Part of a small language model's weights: MLP 1280 GELU, no biases in attention or MLP.
MLP neurons of a small language model. Each row is named by its layer, matrix (down: output weights) and neuron, and shows model dimensions 160-319. Each number is 128 + 24 x the weight over its row's rms, rounded and kept within 0 to 255. Numbers have three digits each.
A block is one neuron, or neurons of one layer that tend to fire together. Before each block is what it responds to, as a language model described it from the Wikipedia text at the highest values.

Responds to: Fires on the token just before a name, title or value is given: commas after "second album" or "sequel", en dashes in year ranges, and "is"/"was" after a subject.
L5.down287:146135145145148156098114116123130092161082100161122082080129143123141122115130143087135134197128115155136121097128120091170131123165164111110098118097088151125092118079170139071115140116157144112109144141125137138149154141123183133154134128135108116150114127157135138091145135110137125119141108157113166135131124114125153120102169176126173144161113097091149153083154103126076117128158108134165091096144139175121161134139101107178115110156151129129098163116117143158158184135144100
L5.down501:122104120131083147119118129147112122159127094099097130122124097104146092131165171110140123123123133112116126145135138148149120124144145101073090147126160151099140089129131118083094146145152133120135127171094158144116091118124140111111155163121110118161096129127151197137130111142091116125151137118138139141134171111143149131108135152135124160094111140140169162094163128118120107120147172117112124128140139144139107118106138102148127178122139122156130126097120156082112144178155132
L5.down781:147115083178101127161136114096143117119117115159146144106107121171130149088104161124151168159126094086156131103158129170144112165121117138095127142105127116143150134117136189083105134131115138150138113071177138102136117110137112091149077138114103164112180136146127151138129129103101144103138099153145153157115124121123101113176097193117142084084140162113111138114133123121094121150122072108165118110079136144154096105145106104126123111103147133164120122105168126105115087098168183
L5.down805:134146145147143120169148108136132167117121121132193132137060095147148106116160132126157176137119124089167161126176085105150119147148135157130078167102134105074137167117108130126124089114124120163141177099111153092131072145119168139154136089134092108105121120147172148135151109096115124141113114121155114092169115157152127082139127106168133131123082110134155091078136119138110119105084131121125159145121104158152141161106127093115119167125127108156146092111123132134123119127112143
L5.down1041:152163135130155137133124137120134125122110128146131136135097131120075114110079082143138153166148134118150113150143122152118190141128136150086136096124137100129172115157071099111110129147101141164124148127135118081110119107125154116160105144159137149147125140123088099108118120126162142135130121124124116161149132128144124132131126120115103154164111113101133129137129129143122121092143096131149128121048130129153094112125117155163161157144101114119135143128122107148141111132164119
L5.down1070:099122115113105167121122084109118096152109093123104110104160118148136125119120137124154128097143145115132113121140140121123157146132170106112132098175093129111077103135136117126170154155156146127092108104137139089111091113119153118148125159153138125187146123172126121136148120109108146126153106129121073159119099141129156174108125138133161122119114121092199123118132073125132148183162127137169109117128108126101149125102120143122152147135181112170113140130119131121140088169124134
L5.down1093:128134104140114126110148138137098134120108134119144102096129121151115132166126118142106107106136118136125106155123157093141114080120150138112147127147120124134143140158140113178123118125142108108149114132184134101107113098149108108154100121160115152107114154088132084175121119149163151141119151135149101098173119181144121130136084123124081124112132140137129104101156140120105118105117134111106123114132138188157123160110156103180148091150105093120134073194151112154154108125157127
L5.down1107:146153103122142169117153145148143059112126127130134127117124126136132110116091142096184112113124111125096137164156131157125140100142107147156212132113089122160114165086115149105114061134109164168124103112146136112114103107117107135143135128092079157148091106120149159092150115099149177161148101091164096166141128152110116158160133112104136115135179144115117126155099118106124178120136130115135136100145074141082142100093118119147112119169092161135142129115089138139136106156138147

Responds to: Tokens just before a film, album, song, book or other proper name is introduced, such as sequel, documentary, called, known as, an opening quote, or The in a table row.
L4.down774:133129091159108150101114140143145099125078098120119143093127082123150151120196188125143161152137126079123100181144102147108155130147123111112133153094131106133089118131111179175112120133145140166137077105121129121124107084101132114119129103153134128162139122135131153129163150151094098091126162128137154113133103151115163133143151147144137121123086112132136095138131114143084120105138080114127122152154120113128129094116180145155133149138191100117118109162160138146157102123121112

Responds to: Final subword or word completing a noun for a person's role, occupation or relation, often in bios and lists, e.g. photograp-her, activ-ist, wife.
L6.down5:128087121141102132089082101097147118165151099142101132157141113189128112116182137146185134079113144100097141143133153090103113085160143089129117109125102106150125155141122168113125127173110121125136138145121168109126106109111094113106146153098147090114110149087101154111137136104161161171078166104122102140177136116138120158087162127134130159143096163098098141098102132106103121110130138139117149094113095116105112127143153120136113115163127113140118146141147138118107149146119116
L6.down60:160075118154142130124145159135120164129126146078116152104133145148131125117120160102123077101108104156107144122178098138145114141108139162125122151091097136136141116168137123158102167082120106150119118113102117127153117170160136148160139138132135116080143092121115091117110123125090149148121187113104136131125099116151148133098107121132108135129055135165155148124137116144131114130142076134166145096138089123144116162164120125145127159146124107091138134094165129097193113098125133
L6.down297:133138127125122138118132137093108135123120114113123127081132118127122119111139126085122113188103100134145135138105160138143146106146164125075097116154112129067098148118126103151054122154114122102160121106143142195121136101136145178066133123122117082142118129133112142144134113168142119153148139139136119125132127125125150124111151170118107156109140104125111093111157160163111107133093154087147115171118109147094159140128084103127113104121176106107088110107102160134152131166106129
L6.down298:115136100140138142098097110068102128123091122184103130118092179121173168129115134118130166115132140114127117139144124148197076102178127101145131133106164151130116148115133138133105129140160135123097128096130121113150130128116117115114136136120087123130115110110113149159115138133103108115124121106142121105109123113112125119106158169163123169115134063115110141142188119088109166147111130115164138114143119142111166108135131114126127119080152160171166126113118148109086124146125164
L6.down570:104098140141138174130149099183137135124132119088105113133132124112149113075146080142130132082137100190142087121116112139123137122156107153148141149112111131153115144133158093157140112094157087138100124139115145163114121097172126147133127120128128128100148125136105159123123141132081150154140116174115115111114099156139093136107131142172150112127140148102142111109089091106126105156172134115152117152102172089151120134126124142117108136166073143157128145100125139142183148099111120
L6.down820:166146111121131089099155116179117118114117156085139131124141080157161110166143114152086142145111136133125128160100123145115125166120097116130097140132151100123058094147143127110122113094147099128123087114120139120148157119150134105116139155120159159137174125126149148113099154106115132159108142134121108097159111123176139123129137116142148099144117145115167126134124130124141112133146124154115100187124147150164088107136138128170095118144134098112106134138118141128123163073121113
L6.down958:124103102153172139134157142149113102166159141136127158101155111151130136157127138159165122097076100137106105130122112136133151116130133118084139118128142071089136194131188149166058086160153085137110145103110140178126146119132115092152159131111128151088150155113141125163128133130152106121141121181148130097113139143127095125112107119145108153108174108130134139091176120126121073090140163134132149108135095124068101119130182114133113124139131104177137129130118099091148105145125174
L6.down1129:128141103129158131139113108146132113138135159126087126095100107112188111129124126185148087059136123133153149141144125148134112167127152123150151138156124118118113176125135140156121146108093097174110093150130112168165158119133114136141118079137134149100106161137125094146144135131114150112104122086114092118131078118139142127113088144116138139094141113133088148127138158178126134131140134117119133150120123102092151110130156106104136066143107128197158122086117153115164115122092133

Responds to: Word-final pieces or words about starting, ending, leaving or time position, e.g. ret-ired, res-ign, qu-it, open-ing, "the late 1800s".
L4.down583:166111135153125132118145158078137141118157111105107124108098148119136174151127130144108147136113076122148108146171127140150109111129152117179083134167110136059130151098131101111122123110097155155152152100110136098136178104105094152148117124166147101108101181123138138160132168145149118157117067096083137122108150124127136105122121077167105097155154100107117102115166133121066104119101123143125104121091134111097135120137110077108104147119119154146140130113121137112104133116142097

Responds to: Head words after prepositions like "at the" or "on the" in location and time phrases, such as end (of the year), north/south/right (side), any (rate), and date digits.
L5.down39:119134175137127102132144134114142107125121122126062105151129110138103120148133150154158158154085087128141102080116118121115155134104141122156099112138160161162123126110099128115135098146141111170107096107148120131141115094105112114114110112140117135159093152137110133153110137108098153119106088141158131106156128144099110131143142134135117137111159121110120160139110127135102110148111120132123120157119173128157117127140143145143156094137120085133172143101125082140097159120149123
L5.down78:122144130126136125128144130111133110116118156135092137090155170145136123114150131164137122123155114137117136162163136084106082130111089093132122153138115109184152148106107087129144144088134116148116096149148130091091115116074166113136141144095092131128115120152120166118127115137110170136134137134107117123148107100125146161114092090132104132118102117139114090155101117122149116122133150148110119122126133117143124171099131150126132164173164130149127140135115151112155117104114122
L5.down190:197122108100123127135146117113129149099147086128125111123115141154161108099106132122161129139088139170166090133097114110159153096106162130125105137151159150103148137087134107108143132126166115161098147092113130169109117118105139120136122111156113128145125156162112160143182103116105110110137124149129157148152097130125149101162126157096137139152165114128140101150107121098153108072124096093149121129119117112135133102124142075153177138168146114133145140147151114182130124071163154
L5.down674:129115170123177142153122109106142136134097132143127126162116088133120092107149076094107161126157118141137133115128144085147119093153134132101150136109155131130078122113074121104116078154105113157143128110135121158109110081108112106155171162090103159125139127106128122136133126099095138133115092133142129111131176105110144103131102139137079141117166113072145183092129102100157115162114121128150110112146117134182080070144156118117108077151111135093170125127146142184173119129117130
L5.down865:146155132136099125124126097134124144163106109141126096138123155136131094135152121101129159163107124118091144145106126143152151122141149122118125126130138129129118141130109134141119100172176136102126145102135085092134086124145105148120178101109123091141135121184116094137096100106120163128096168129128096095123102160116072080124142134111113106134174156135102115121127127151146138123111126118204156104082145140150136091199174109144143112144144127135127118111103113115162143126065126
L5.down1014:108155119110137145107177121137141121135125110116133121098173130116154134166164143128153099091117157114108114119148143140128116129118145194116131125126119122103097103080173157113153108092087135122117120136130089164112104139120144115123106136125115127134144131107132103154121122073116129118135150151146107127124102149122135139138149115120117130111163101123131128140105149112143194110138148180139141147157098147145159105154095144115175151107109107157129153168134087123118105156153131
L5.down1177:104085117130124104102136096130138137126121184148127123114150101135140114138134114133131099095123121137120087098122128116175174114190112116133155118159098114147114106149110135114110141126180094166106130160119164125105171147124120095183106135127116151130111145130106117150140118164136117103105073103183134128139162135137159146089148147124161140129147110112099119109151157145126131111114114142102122179174125103127126120129139105131130127115090131124186145123102127121098126140165147
L5.down1211:158084126181107123139131122087087131134134113140129099074105115161103132102127114120106141093062093083155125112118107115157121107156143126155150108107119130097109109118140140136130103163088139152098130154119126151145138151135107141123127115109086126112120116143091158143161158166124185133107152168156134149150118142097140140122107153141119158162152146108127119108124151129131136142170151120113181134084128125127121125156151124183117101109158140128151146116151107160135132091145132